config.toml
n_layer = 13
d_model = 512
n_head = 8
n_kv_head = 8
head_dim = 64
d_mlp = 2048
vocab_size = 8118
activation = "squared_relu"
norm = "layernorm"
norm_place = "pre"
norm_eps = 1e-05
positions = "learned"
qk_norm = false
attn_scale = 0.125
bias = "none"
tie_embeddings = true
parallel_block = false
init = "normal"
init_std_qkv = 0.0177
init_std_o = 0.00347
init_std_up = 0.0177
init_std_down = 0.00347
optimizer = "adamw"
lr = 0.000789
beta1 = 0.95
beta2 = 0.99
weight_decay = 0.29
lr_head = 0.00714
grad_clip = 2.0
warmup_steps = 227
schedule = "wsd"
decay_fraction = 1.0
decay_shape = "linear"
final_lr_fraction = 0.0
batch_tokens = 131072
seq_len = 1024
doc_mask = false
train_tokens = 1057000000
steps = 8065
dataset = "wikipedia_en"
MLP neurons of a small language model. Each row is named by its layer, matrix (up: input weights; down: output weights) and neuron, and shows model dimensions 341-511. Each number is 128 + 32 x the weight over its row's rms, rounded and kept within 0 to 255. Numbers have three digits each.
A block is one neuron, or neurons of one layer that tend to fire together. After each block is what it responds to, as a language model described it from the Wikipedia text at the highest values.

L6.up331:112159168140139147134088110155149202110123104123170147111105105109081168120178078137076149119145148142115079153182136189130198071158169154137094113154062137127095120104125159153117154139081142199157117111113139170124123141088087106090146051168152146106093129116109146071104207117168154120091116045174109117140129131153145137160152101098072147060155203132145183145130126117133169138121148078131113118082120085085129047062089149149110144096119125141168126133141165121062137115111113113115115126115127124065098112139
L6.down331:139106155095148116131149173109091196190122146140116133166101122110145138144118099137183172097145127186117164102157113126114083151160118125108163121152132124136106155083131077067190109187100085127086124096096145108140133167147186136130126090143151104081130155121167141173173107127091159167112112197096129098146128139150104052143127093106149078124173058104102089139079160155119117220105173109205066180149092155130156136118132142157098125097095068168101145082141142181122160122146163148210078177085109134156095161123
L6.up498:107090176153101166107169095165140103098133146123107126117143113157132136154131141168163078095167113124124127107108140115164149133131166171105114112133099136133151121147095191145170147172101131115104107101064084159130156105130150177120133107174144094108094171140108145132081150160122149153119115111120131077101122111111146056138164161104096134092110154143079133154132155094133129091166113141154113124087194142139110090094087125099138145117084101135153154121167113153107138095099195147151105169114167132129123128090
L6.down498:127137162117164142131134122130137102071131144129124099132062129091118091122083124117147156153137132128197165113068150156133182162188100078140105094120098113106145089163193100134160187096202118082163116143156115077155091100141063089137130195122148109105189066166176124162114158136118118108141133084159099142132129094146131083119110100084161149094136168121100137107177091132142112103120083185130171118149083133172072136063158084076106122119096082136141155111087108085167177084129069103102143132152060158079135158143
L6.up590:101135164145123132098164148038103125127167126157130114119103121135099118146201109156135142180160144144108128145115154095139080150091166157132187155134087121158127118114112211122080124145071059176140105137139110107095148127166170115092140144090170150141115122117152156101107111153162083143131105119106168115136159123097132061160123128122064126144119192103159172146133179071159137121151158158129148116148171093185113105149099114171178104115088101157146137129122192121130122158143108116111129098141124131135110162129
L6.down590:117096132089139127151116065208150142125072138122146065170152088093191157148124133137152142170128182119133123150073134160166092099200105189096129201103079124117104156143098110102168123106132092135065188111106158121171165107147055128150075111122193126198128111078129129153139121132097131185118130145143100116111118112124103139101075097169141134069065105127062124185128186192114174139040096102130109132107138136083114089110091170079128134188097161104118159139125145072123103155158168103168111199106097126079145101158
L6.up1267:111084138135132166111159124151143197092105125081128085096106089083166143140115120154156099109146154146154174130113115139135146141110138154104121153132083141131124135076158164106121090160129197179128063123129110097132095141074163127140136118154107099149079114149143146080084187129141110161121177149127139070118103142140144121145140096068154133088091140159159170090107175133147116130114131147106108106095137097167065085102133175152139146116126147130124134145123136149073152124117140176118089217143120121097146128081
L6.down1267:117147187107089132144188171133081152080119118167156083138045139116159111075144142112117124158141146138121132193123109139141074128196129134166147064118122101104127151093106133112092111115153071137062209031130115146133092162145101163114126139113115148108067152179167110158153119117142084175130132150116175158105168144142165114170100178113090101183161123112149111131122117173126137139125176099095089186124111163134121088173104153127115112164105115149118114098151159089128112167123097180197112110159151136153111141133
Role-title prepositions. Prepositions (mostly of, also for, at) right after an office or role noun, linking it to the organization held, e.g. director of, chairman of, coach at.

L9.up593:135059149122119094135168144106135166108146090163117097106107099078185101116152136167099107104114187093130155169102107153123171167138122157103131180119095090125104161146088108108129135107103149107092071103080049147130087152067083130094094115137056137117039142079121165046147123155111122155111152142130091162137162139151094127125129153076100098088168179124141118114089168176154113136160202129078126142122183114142116099049158186162124137142136124187122127059114184134184178109069135098077152178159108135119136137105
L9.down593:150064126127138073144118255101095177155120141082141097158148168114145071145093097140111100106138082191209174125104131112126120139118160123119158175114035163142121087150118114106109124172066129121153145164082111098125089136156075125108144147098163173086125100088099153148130137186124109091173151087029126116115157128173164073136141110149115074138167204144181113130124079079126180134108160118110097118159149144125148118138199070051121190146134181123098157141170096125125095176069153103166108113079114133183139121150
Role-to-organization link. Prepositions and function words in biographies right after a job title or role, just before the organization name: chairman of, professor at, served on.

L9.up1280:159100170184078152079125110058148233144144127110168187083151131156083104178129125140144116125150130147109158121119115146140186135145137113085191103163101138090128151088079117120128187085141122097098133075150159166098092095093106067088049098104125144113116139160076075090089113110176135120119164111119087101151123167112133149149121105174141099075154188117158094111119182076153136156096142164097106162174145113124159105075111152133088126098116149204150146106162089098141053154097159152141155108133106127073092114071
L9.down1280:134154124118172185182121156166126120097121140121093131098122117153128145147113145120131087096067078152148135138169133136071085088140114071139255131116147112103077140096075084113155106092179082116091166159183091067120206109126178114158117148129132134164113132113145114136191093110160082072171130111148164076118107152112147064134135140125121148151166170132126136094075152132088099060114092134119094138173124147089119159129113152130134142134151142110121132199135100140190160152143116136119142176080141138114139137111
Structural label starts. First token of section headings, table column headers and infobox field labels in Wikipedia markup, often capital M, e.g. Material, Lane, History.

L9.up1036:094143178122114148182161112106119138126097131107127080136126094171114106160131121138174171106076103173133127140135081173121128156138173139137125130129000154141122078135177131107105192188164144133168094140141084061098114128050146155139122141142126101212118125156165096138140101156128130140062148087128159152134089152045106102146120166088155132166105179091093124112164115096119092123173127140119143119124177151184162177066156071060091134126134131188151157096148134048199117135110106111083130131194168085090109106166
L9.down1036:114121164119135104086067167141173186125162105135131199130135136132163160109133076096141108186144114182125106146085110106141114143092167131157078131120076129167131143137150063117187198161087164104139064120136084110118136092065138119138104140129133116146214147138139179151114143136103118209114167181070119108164101103063149071139103162122173072103088131121125145134135060164107079152139134111134127101170173191161174143178132064146156167144107166093078170152137105171171070160100159145126115167168058131152133124089
Mid-name connectors in titles. Function words and word-ending pieces inside multiword proper names of organizations, offices or titles, such as "National Oceanic and", "Bureau of", "Chief of", "Econom-ic".

L8.up197:144060139165157144141093079093164157172160079150125076163054100077071141139109116125160120175131152062152141176093126125096180127125158087135154179100120096151130118170096101075089171165198119166147112133105135201134128151127115123079124154099057149098121152162160164094152151099166164090132113113170127082173154200108199099135096121197132154067166130138131183128061129174105101072147160139106116189098094077224103094108205131144174158093092149142109111052120156101106138089091106135135140100051129170153103109127
L8.down197:076133163155124114169096095071119140149111086162089089103080157201091127147172134089109110086143138181073161091149113115142149207149085113071178110095093157126148156161176168073174151147113113142202131095160148106148172121134083098166151091136163167160124127140078200160134109152126136085114141091111128112112203144096158126081087082144148102157184132072125135146158158147113139194078155090091103133109121163122105131152102080097097130154124079160109125127113199165048129191141071151078124122147080108134203193160
L8.up528:108053151134151099126124124100210069109117121149146099132098119099103160129095078181154139165103138135190161094109150094142172152061120170098151121112118113147105117163169162135154151199127149179119173144148116187085105143161158162072093079121116133103183136140138137142114181145119109091154077143152119167128149196127148090111104107137148146105116180106146103090108128123066178171133116140146127127131176080156101091133143079120162119063092110150141107103148125142078104098142150134135118120082160149133091123160
L8.down528:141147085136136139144042091141110146102139156048156102103056127095142062094184112117165119117127124094115126157148102176108117161154162094132102096137068090113083075112124158152118096090139105158128124159121154163174132213131130136178077193151142135110135138157162137158113132149102152109093167184086169122164155156158122115100215088116152062150175134118149130122105109168087114074134101119140143064104083109075147096181121220188132084152094171096149138136129067166095154139112161128177110180081063094096140105173
L8.up1303:173055136144165133122070115103132143137106117138160134178062082096184119130151091112130058082117171109142140125115156133158133141123158106073142132077063130104116109141095112119121157174124151209137147160088186129164169203136144175066164150105110141122095092145160153078114163135124134177157145165108166077152120158129171090106166159132145130078171119115165103128052100097159155136069154106168112141133111114112073149064167169148168132076120119103066097070204196113131135118103131109182104144103099151091099128088
L8.down1303:119131171129186096117160108151097182105137113098115108134060121097130134122132163140155138163115118094143152182120124144150110155101101159159163054084159119189132138139151161084141042173085157133194168109118138118112106141076062054123105147078118153082144141183110213132171172140118105193139154156037127092105134120182146104151098103121103062140167148120133120120089190153124121151113192111115119106167112139155182177101117120124137170083123091170129136118147160124139096165157087138102112123127129169185175104111
L8.up1670:154113105129091176106219142093099186145098089118118116129118092105080139186144087178153102109154105097161124119189147205173114100139135092099098167124071134098128110143124144134100147191090106182174151087087179132169048120173132146101115126150146070095136163144106136121159124108125109112108179139133112115083118156138139120178160131106128158091167146113125160137067047098112170114130127129164088138169128133141109047107114106126068167090149148128077130078114104197143162125146104121089090144120148105107069169051
L8.down1670:197101187081156164095103255180170165187069120164139166178123123088080177125093141080141113082152152113132134139119161164127144130085127140128090196127135111156103114115153242156139115140112045159144126134133104128150116166130135096065161119103122137102140085118130143107177104050125120147151160146031124130155063138148128101174160091119097169102119115112141124109124146122135153110115118165114127135095156152085139151128119108128102119101070091123081130119136139138163142055121128118109078117103130151105131175109
Preposition before institution. Mostly at, from or of right before a school, university, club or away team, as in played college football at, professor at, at Kent State; weaker on verbs like leave, join, entered.

L8.up522:107107104166194123103122118118161134115082154121097167143064040112119138154134133192107096111100162125171129160190143043134138141170120121138154131150088202138091094135134164066125109130140131172062083175152086153129110157096087183087088128102067154172080131164158162053119136157188092118151122114147092141153139131080133104182111169184094181090138168106146152208050160122148135110148178105075163126088157131144120169100159153135070105112144116125114128109098191124134195154131149094125151156101138116144127111131
L8.down522:099060141088126132134142152142131131134148117135090160133158144139112177136128157087128140170166068110127170125158138075151130169118142106109130191089104151102089121089126113119159170215098163106137095126137106146151133181120133149108151136161129107156179170087130161122102123103110119109171107151101166140133055140178149141120101129104080162107089139116112093166162117112175159148191166082146096079104124162182147128095074072108101139107095128113106120072142095191119146183171161079182085132124118074119112133116
L8.up1005:145102137151163173125145125130188182190128116105106120106067102031131127171093160192156157101147132074125117168116102128104178099087124179129108122128113092128079098152089076095139152166156136167126175150071132122100086168069126156124125167090067106149030102165155150066101151146087167137140139104113160136101128133103138142123080173089084164086184160113177155167089170170114129135133101097131156113086168110101154113106131093158114108130118115160187112120128125071153162112116165129123103153129116113121202191125
L8.down1005:112157123112180143113143189123143075156149079106113182147152198063090181157073129030139143154121119113097154157104154113171099103158091130103148131137107136111125200092142080086186132168136145139162134105090121152123167155114153195129168124122147150162127153140108140120096149146151147118162169098160081130177178074135123153129114106104113181085139118144076126157097132149143148107138121156167111149173126136152121148115091152097135126155144017110203100067134139150122213156121114091147129125163170090131159130204
L8.up1290:129144126148158115141151103107128114120153144130139165098079087020133163122086200114151124104076145085096114138138149104150156117150146102114117120122123109123110078173088065088118125156147143195144129115120125119136113210081147156112143092082063125142090124154095170089113139130152104147073167166187184124117168144116141167126093159207104155062171122093134132115093143176103128080135169144164146099100128083126081155085117147161143141101129097138095110131109165126111157083187146110124116140172172116214102133100
L8.down1290:107106159128108155138135085104185117114152115135161196142121145092136182129114208118106167094140079134089177053168082114126070092175134077145160144129148142086105154093118115128087126161106146161081117169146120141110171212180091132169128105167114140114173116056139153113083154118101129106166175210154159133121164147161085132146127100141096113096145171119135107156142112151110114116142112178137092118122066145159151142110139159137133167127114139121113169109130141179144099097161130078137137141164178084082130137146
L8.up1491:133118126172190157106128139122125127152166127115103174124142148099153151126084159142089144170076235065167125135129085063131121147161138087087171108106134158082079095070111071111150157119161154194078145160123129134130101083097137177109083159136096199079137142145155118099094140133160121127223107147119109081174103155137211129196099110168093144099089112110129093166104195118123136129122187180123090126167127146170075119116159131035164106086123173141087104128202147127126146093174135120120135123098105155137081066114
L8.down1491:081095116174136104087153134139127136072104124119109140120048086094137085108131147105098128113150153116197102105148105127137055149156159170159161180121106160107104155106151141151113081121137121120166109171088050139119213218177152095113220042066170135093123159049148145077176151156207160147059124166117130116119083163171129109160177120096149105184147131118158141132114125138109154165135108152134148101101080079154120106131133121162123111105066050150167165097109133179077167136102082154129085126099150158159143112119
Academic degree phrases. Tokens inside or just after degree and qualification mentions in biographies, such as Ph|D, (MMath) degree, law degree, Masters of Fine Arts from; weaker on award and career-record phrases.

L8.up609:189176131154126129135187085109086149109125118175122091092080158110064138133106159163138143142119101074107132119114109120155137173076117168143150111095139128159135145143173092103097188075112125142146074102128139102135164159129109155121109116134188038119088148133095115163115106125144095117167074170141106097120186138170146114134079099108154137155115177122146141116096167131140138180063132123150123141136121085137092121071145079129081165124124155084114138146111139112097186142154146060116157170134114151144117124121
L8.down609:128130221180130108117108116174142092141180079098102095073148169050113111143158128146111101129087152096108146086179134122123198184126168119121111142116147129133160085154178078127138103102129110062110109097122116148128097131112137145070102123108095083107128113186036194065096188113125161160169212142107134142142103143146160129141126091140162059140094174115140144144097151122121128068149136115130111077117070094110133105062117170047130154104103112115200163108148149091170098179173146138174135100171155156146097088113
L8.up1204:125114158150046120109135095083144077087104183143183170128135131049139116145117139162119096121100199122126038120148118164156126133111101221078150126089116132118128146120087109139083148126139106105161153066127120092129130140112107129113090126162166123099120130100147094125160154139142120194129168137108065105108095206101150128124195120113147127092108170130148138126083149098164165149119110107154102161133186181150145131086138122124082107166135154125085087075124190083154120171085145151151153171218130116086124135105
L8.down1204:101163073117124134120080073131147101114150166097165111110053078149152075133155133103214137115080161087137161146066148120061138157137121062122152152135096106116136122119162076169216120084207143142052132113130152064137152175153128129202129120133141072139084133132100128159178114152136127101138108103151113069157108119083131120106102147178130118135126131109169119105149169142115126132087177148151163111125091120146117135157175090107082130150144119093125124142154144165101137072130047129149123153136123112052133136103
L8.up1829:166121170156102107172121107146177118128127151147098132116104130070158141166153115135173072143178149114091113163186101149116143135093135159097154164132113090103145162196145082115083102157123128115100075107076104158116115093114058168101072101178159112157041092136163150122143158107084137081091156128149173103079105150156144120106102149104145164091130184129149191133100122095117146168172097184196146151108156155115165142080125145120098103151154158157152082137109081119114089117133131108087096172115130160134162112136
L8.down1829:166155071087173099167111075153101201148077060106130117099104199141157091173163117156166096118133128142115135136114065104106152182186221132100063135105039113072158140098167084092200158116139141083178100116099093120092074110167077117132152117076076088140112074149044167119156092125108128144117199067155149163114108171113129103094131099076105152066170053145122133121110103193129182123115049160115106231104120173130117056113134140101125148154143110141150093143079122081094069113111127165151147089144101153123084148111
L8.up1899:183107150152120076108116092160102178142094155190141155108115111110129065173118116200152089064082173076139126114118098125125098175170123112126146134128127126168126127101104133102159140102131111128096101132092055124162095132156085103072099133142154138080132133111155181074109161137140115129172131137140086165060150177086110113093134131098089152091080150063165114129095151080152154127103088113110081161161166159150127135079109062117107094094126140180125036150137132090165122153146116093109171175126109167092134172121
L8.down1899:110102126050055118163114114106085106184087138103171153089155117095215142103158196176131131163095158094103098080091133142095106144124101070127131133134175101109132126174114131098164145117200074138094111077157127124123094131114110096153125161120101111123157153093133127157133106143136125109108105153090103098113102109088110118139110107130155098126166125156177178123151125088163128114138195132147148100134155129142120102148111128166088186100101139091186132170158119147023149161128145091143132078062129132174121108133
Infobox field names. Word pieces of field labels in infobox lists and table headers, just after "- " or "| " and before a colon, e.g. Years active, Country, Language.

L8.up622:100087136156142125151109118158101049147126143143092145164119104153171079188084103186136078103165156140110123122101130141129206166092199083141121145104101104090096109154137123153142152154114122077139109151132110178114073148136097131106127054170115137130058078140114153122090110131100122105143174110151124130071105204144098077211159118107092126072126143141185146134112160098147111136124142158127099227131138116098142125113098118111114158101142093173143123102111178209063112111141141151158086095151135088113049192095
L8.down622:145069109130149156147094146125144148170135157110131124148160149136134128113132169146116168100133129104084124109118103120125140151074093131159094072163069120125175155100137141142091139082120080130117136109076120128121126126168101143146102127094129170108115142106183196143152121126113123169160181119128161142135166144097153101094174097164137167160137134129197140098121163133082101147097100119089161204199085133147106128094140143115134084216183157110088115186137142112178128076128150141143119119145109166086156122098
L8.up753:142067085133156113139109111101129162142074213138132127150069079186135123139112085137128153148107125130081087129149071166123116156178141106127122097160109116165134104171156122143128158102142129106143150158108158114096094109086106123059090110162159164146104120144129174155133096179135166123125183104142132138104041118090116150111127215138120187102110122121167182197143109121149051102138200170173120109109106118155130129082069154180123100169108142174142103153173162115143076137090143148121102129110105084108142133120
L8.down753:143125159109088193155116119157156087073118138069187156146144059132131155119127189103121189115140121089142116112135142176154145098162139111130110110099099134125124134066163104079084128124166066150103105132154079109157198155155126143120099119092144121115166172109141073132082129128131086131131147125132111099117132181166106161143124108106155132148130128117142105148157148151098113088167150123130162151159110171093124093163145168158202087135139203121189149155177198156184138111109103158153214171110114082123119106083
L8.up1769:135083086126176123106115130144139155202115112126157163156096097142150177126156106164126104159138079146142160109130182139092180113172118183088095113128117182152143093093121126128082148164090118172085174185074139070177151104147119158081112145114083080152151135140110082129160125108187118119096081102123115145117114140162114122142093166127117133099131138114109184176100077097137121133142141144132148151098154105117094189075122108151141157121123124120129106127133148115140083115097148150104152204102105098090132152154
L8.down1769:141209178121100093130169189184102154116158124115130132176091092166098161104153140104127125107117115056140094076132098158078101156123134117093085103131162106101133191180147109110153114138100120166117054082198050117136128159107117131122121163142098164130114112136127153108132121070124119092118107146163097147110133139116116097128121110145136129048139081110108099131135138151158047129116120181162152077186111099111102183150127137142161122180127076131162094117091131084092185115122118129141123169172145144072106148154
L8.up2009:179091099117140108146163116119119090121116149098087182141120125120094080173144102166126114125131125096088164109097092107119154078130145068098101180134106125141161096143106086144196134154108083110136152106141135148070106088057133147096144114109159146162109070132112120126082134116085108107097108141157168130102172162164104188096093117112115107156178120141151122184073157142144135140156143128153091212085101162140125142145103101144132140163189157154136145102130133162118104104162136174139053182106094129102122136122
L8.down2009:155120136136141131144095175124173194167165160146138100096155208160112129160150176142045138136129100113133125146130084153060079149079101096113125095132065122168154137144114158140117147085145113144163131105137167103126150117112111183175163128124118159122137117106158092159126094084122069113163106168162182200162140083070180089144110143156143150149109159192143130105098184198159139109113138103101196097170099142079120106110132131109103115175156125080126090169097144088195120058112089132121115135125079104092169079113
Indefinite article after verbs. The article a (sometimes an, the, several) starting a predicate or object phrase after verbs like became, is, was, offers, as in became a Catholic.

L6.up662:116139119127181156155139115189096081093154189133100116139108137101148099163093164128123114095088136079131153112104090078124088117187173122075114178128105097134118106097110103107079090155147122122149101124144175165117095133106105116096152085156134127147083080156085202103101152141105140077164105153115168154124128167144146106142204134190117139127195140136159118166104143192164143076142124145160144099088146090138079158136137102099124112106190213144131142163134109140118160123149142174134149115138149139194096115121
L6.down662:098144103139125104084150070111123136134157129144101153034216163155153116098083193113098129119116129093147166100157116100121144140122099132161138184183105134178154151072093095150145118118080083171142084098110169087103112085133153162166167122115068112142089103111118179162104133104091089167158160150129193184114107088113194137153126123164130105117080096148138099095125121054160161125162090128143159133145117079097130092113152118122153168189148078097128112105149109083201108094101162115163125134129190145158075068054
L6.up1590:147074120108071087123127118113097115150110170144107108191121098130145121165083128163147109136146057128093149152117131099154166146142096108096134179132077111122068115151102132156158115122140101199123146131123162147103074140091086191105106047175120141114101102143102145138118124145141131134199103098123144132138116164073108138151168164082064138175152121093118118154085116079184144096131134147156069118116112070107086083137074133133103132159126206143182163171104092125128167160143113121067097158078088051135205095128
L6.down1590:120144101113184124143102213164173071115150072115138161109119169149132131125126173184139144064146152127105182144199107098083127139125126105099128161127095195138111107103158153138108160092092195142138113143187104162099136186131179134128109162140140085125115122067077111181116101132096130129126188135107136166114158076115145128102096136150097087128161074178174148094142150212106156156111099173097144154142067127118155121140157136118180106138131140123095137141088107146149057124074157098107148161164107104171106104115
L6.up1945:175069134153214178169141097145149117133077162161129129128140072111131136181103129179089123148178099115101088103110125121137217172168183167078114140123081111129140116165149122127186097093136194090083103151134124156063109133093177120103110079155096094096117088122162102126121128149162112098098113142135145155116125154150054134132187163142034091155130099144145100135114177154101157118183185127090094116146130111127124174107095125138125138153132165153078140126133148111091107167147153136131155095104185079140075193145
L6.down1945:159135077150105120117112141194162137144101109124175131148146173175105164119148138107154147115147084131131139096157116189104177112093089097132103099098101064196082121075116126107114178064160094122132097093064072050099112104129136147165106161171097170143140127135107092104155141155075142108076118155120160192121139135194162137145120146196111095117090106164154114143149155134179141092107110142103193126140158134118124091138104138087133169126189075108191129154155169066151063083103144133109108118164109143153108097087
L6.up1995:079074161123176158158146110143112097097128197169122204162118156072140122168069177170161095109141087149132088130131116135095194118156121160141106172093076160184156104133090151165106093129167119147131161150181155155039135086126169128109129094062090156179058065147105179182145092145123146104113122142123142135151101184162146144132202154193108109127135146133156128184094125146147118101147174204137142139071087106130139124078146137114140133078136119129161143180150121116141114149050195172122161130101145160171150103111
L6.down1995:130108139157130124150093154135123192135077123113214130082136120127153138077108152126112153129152089097133095141144119091191093096100075193151127034139111129121179167115116118082089159078098092138155074117115099123127117138175123133154117158111114125129130178143138161157089128106042135127159170148153146162160149160062119145123032070134118071116111095137169168175137186139148175027148163117102145177133111170169094126192164155145173115154139138092125109132109162141183175188113113159108121166140110108116191071134
Indefinite article after prepositions. Mostly the article a (also an, the) opening a noun phrase after a preposition or verb, e.g. in a press conference, had a population, on a loan.

L6.up401:099090147165067109123095109140108075136138159123159134072163149161143104120126057141197113148149123100117148159140151172116144138161143138101150041162105157136128117146127123153129121117103182110165162073181123161118153145103184124133121118111099161118177123099164125171130114118157143098141169158168097200154147124071169098083173103116159168081077139117112099144113125128114132124123092176144079152144168125081082075178102091185075119151100187131130116151088129090109099107090130100133133101063067128173093138133
L6.down401:150117126107117123077119128147128143042152115128052152073124092088145093147151166075174139132117160124177119179078105070140150161095086157124121170115109175101147128112063099089099129172103159087163139123192093172131122108092137148131193164137127132109098127156058156145090135110149129087173169128062164087101135152136125148104144117068152109099111173174137143137074103104135155158089151145148066154159138151121134114129152119095129159120142146083125068148109126128094071130155143079163145104130142121165133113128
L6.up434:134165141154081111149107073079133108088093147104136220075089090083115170170177111147186163156150138077047095137066099142125116154106155159101153125124108161169150121113115135117122211139126152124144205136094160173178129128123183154120099119165123161148171087084091088096119176111143130095162142183187123106079093146118151157089162109145111102102164134138140109125117113068158129148132092136133097155145130126134153163134143103186120056155128141127117102147131157139131133167114186139080135150117177154093103183100
L6.down434:160157088149140139116085085072119135089177153117132123129194119089071071134113169135095063143114129148106147164068129196096138142151145089139119164104085086124103086159127158085132134135088152064138106100151142135077080132134093194155096098155170124101167092159143118109123076108138133101104092116143141105147154126121107106159116150147125136188156081100125074192150193204161094145157138136073115136147194167194127088114086128095147118139102127131159176121103097136129139114119114090147151156093129072184104115076
L6.up1248:097161127129100118178156123130134153118061157065144089120114125098051116168144103157130155153141123061030136109106073179139181099141154119073147048131069186118126137126066117150110141118140105109143153074129152141154079135134119201110079119130153092147126159124115134110135153143152166134111144108155062095082135123099121086114152124107139129092153176105130121158091152136204160155134114136126103164117131094206120126137103114140112060116146172166145128077116114109171140107122130135128171134154161159099126140107
L6.down1248:095160125108184116173156161161072135141150163090181077179115144145167123131194189077123136061114097108119166137150111160168125090092167124177112145161122113091118125137130164124132137202124080164116095109187138085120155142140177125137184093130104164097156123105107056169122137131078173124128130058152128165161120115136139118147122184179152114163147084124140119136141140124139134143134139117101103125138109153164147130125091118188148143128156101149097137131146120140119152139086123165153169230166087131143123185032
L6.up1817:116159163140099113098113090104125100140176154139131202124169114108086123171173142127159157149107140113119126126095082176155098169083172155146155111121132142123106113128027096064145159106152131110211126045126147143106098105148141195125089140133176112121125114131140143124089132094118103115199185131161101096149090152132151138113119124110134089107102181122122144106101117128124173099183124127166101126172134090143180112092096108108058120131133174185191058110139115108155100197090110114192154155176100098153086123123
L6.down1817:085120094094150073132109135150140112146127227099180123100114126135097136107056125094110116168155133144126128111145183132131117119138122118104131188114068107095198103158145122147159079131109101147088094154113138112144100181170114125097161127125098117186076111198077080104150131106136143101140121141113153131135175128164161154130134129153158178132181116163122102183067176136149123108053167155198071071110107142139059135166129183101153101170157156109169148121126159163066113157169124114152094120095147091159176137126
Section-heading and field-label words. Words or word-starts that open Wikipedia section headings, table column headers and infobox field labels, e.g. ==Personnel==, Other information, Succeeded by.

L6.up754:149108153138108104146169124150105149119114090143119171083158101109155129161165178096134080097091088168161085103131142127124114147132167198097172146128133116158100130139138142040140203171114167199142111141168124117121146109089167106164132111107087156133073102133159125073081151134107144187073138147116099145091094177181151099172103111158092126173160127071066176115083146165076105125105124068136089125151179153158132114102126060163120148069151140142141114151147159152165070171153126134135110148160134120158123086109
L6.down754:135181106109141162104117124064094142198127133076180150099149151141072159148144153143111154094148142106166136111118121136192179125170125158163174136138113185105061145126161139111093200134127135114142118097115151078107184185147096123122165099098082073133105136147118141126130096107116111088093157166123128178152116165155174156134118026130100059114180153110130104136109142098167136137148061113107117114114128071118150123227203171115122180109117166137148122106124143137125074175131101116106155134132181106131174131160
L6.up1226:156119123139115127108179114131128172179085092138134127117137117079116118157186139109163175102110111156174124119157159149067103118123148143147143129133091140190092057113106130119149112222098111188132101108152128114156122131088112184126149098118058155161111186136173198119115123148094105198132106147130129104130058117108168110113128111120148124149160153127142150125099123143120091070174156107131075126167115139159088035037091131142164121112162169149108098094149190082131159087127135129033165163157170114117125127114
L6.down1226:153107103117176078152163071165201111141119139133064129076088100110158144132178146152121125065132127143127115106137156112111139186130151138170164160164117091159104119124116112091086098103213115087103157095081117115091122145129055134126087141072080151149125173102107128116141103144046163103095182153162091146165187115188184138141099136196124176107156145142105117126124134154109109154155057155151183102118117122179080102143143155142161145089165099151089135112153115080073148148104123068148087144113153137053105126166
L6.up1667:132143137111157160167131095162150178109084132114123112107179130113114139153139167105105102130100100054178102127128118143107117158152151092129132126100077109119088079162111091042104169144180160144136111146129121098153098155124083152125135126104098181163136145145216116113123126136084100179149123111156120172138135132124130098156132124116188121053140178105108160141123154115111120111148085115096111177117153151155108081072144095115085131116150110182153139128167165089125134154124159103085114155167139092152114108141
L6.down1667:143073080121175126156130137124140127178137077143144105161143096107113117124167112174154177167131123151161144135116134110147175163143061128082129167099137172107136159125126099112182154120161105113120172100154149096171129155108148109137144147138142083161078142115119169119143143122134195151141106145071149157113140090128174149091113090112077068145116092108164120140136081120124125177102142117104146103114084134125116153157071167169139134134141111106157123074092097165093084171130146147155098094101124125116196108136
L6.up2014:121124125146122123119126119094106093165143165122099068218171061105127194186117107163173116121133093163147106196104141141168144173141140075110125120156106135113096067134221115136121172084134107190181098159164102109111117140140125106113067113149150101149156117128178189122134173154066079182146101100135150101066163101125125112199105088161105148146122088024071138124132191173129124128103082142138126100101137069144124163090166101095104124113127103126125131085139090169087126116145128156073119131162126094089145087116
L6.down2014:154147141114056110141110190134080170166130115201148149127100103174102111114117064087068128122147105144139101099153189119160107152115129166149097136149130138090186137126205192105121124116060116102057108175140137133146089142150121090119124107073074185103051131120125168128164056108124174171127130162105169156166163165126040110109151097083162095175178170143143149152169079122153122125117167125103100117128163103118152118137179223166121152137137099138162143091122107131101090118150176124148098130140136117147130125140
End of formal titles. The final word or piece that completes a multi-word capitalized title, such as an award, degree, post or institution (Player of the Year, Master of Fine Arts, Town Hall), plus commas closing such names.

L9.up1594:161141100152086153123151145111100111158160135138145118142119085143116076154166123161096099146102102078138112177177110094136152197096189108058125142107065100154101052165106146109127147139105171143188131122135140153113097106141082115066124107163153108133089075152096134153133103155151101119103128111125133131132210145100125063121196196098075156170109145145152120125115186044168145103147139140158124119085133103125099055105112107120180134140181173155140092073116154110134151223118126151100133152084170093164079125090
L9.down1594:135140149161121147184107250116161132120145160175141133128164168094102131161129162137103117167094137097097173120174078125088121142077109109118090096134083144182152088096128143111116142129089099138167129095146155137120092105099111143163161117147087178164126120146147146191136105090128097083119119168164148224150124089121157068109136156165140153142113123161137112121072178147136153100152115142050168143123101133066108081117144076124146121142170092104086131161125145110144089096148164144117098132116161136116191119135
Indefinite article "a". The article a or A opening a noun phrase, often after a preposition or at sentence start, e.g. "with a", "A clash", "by a judge".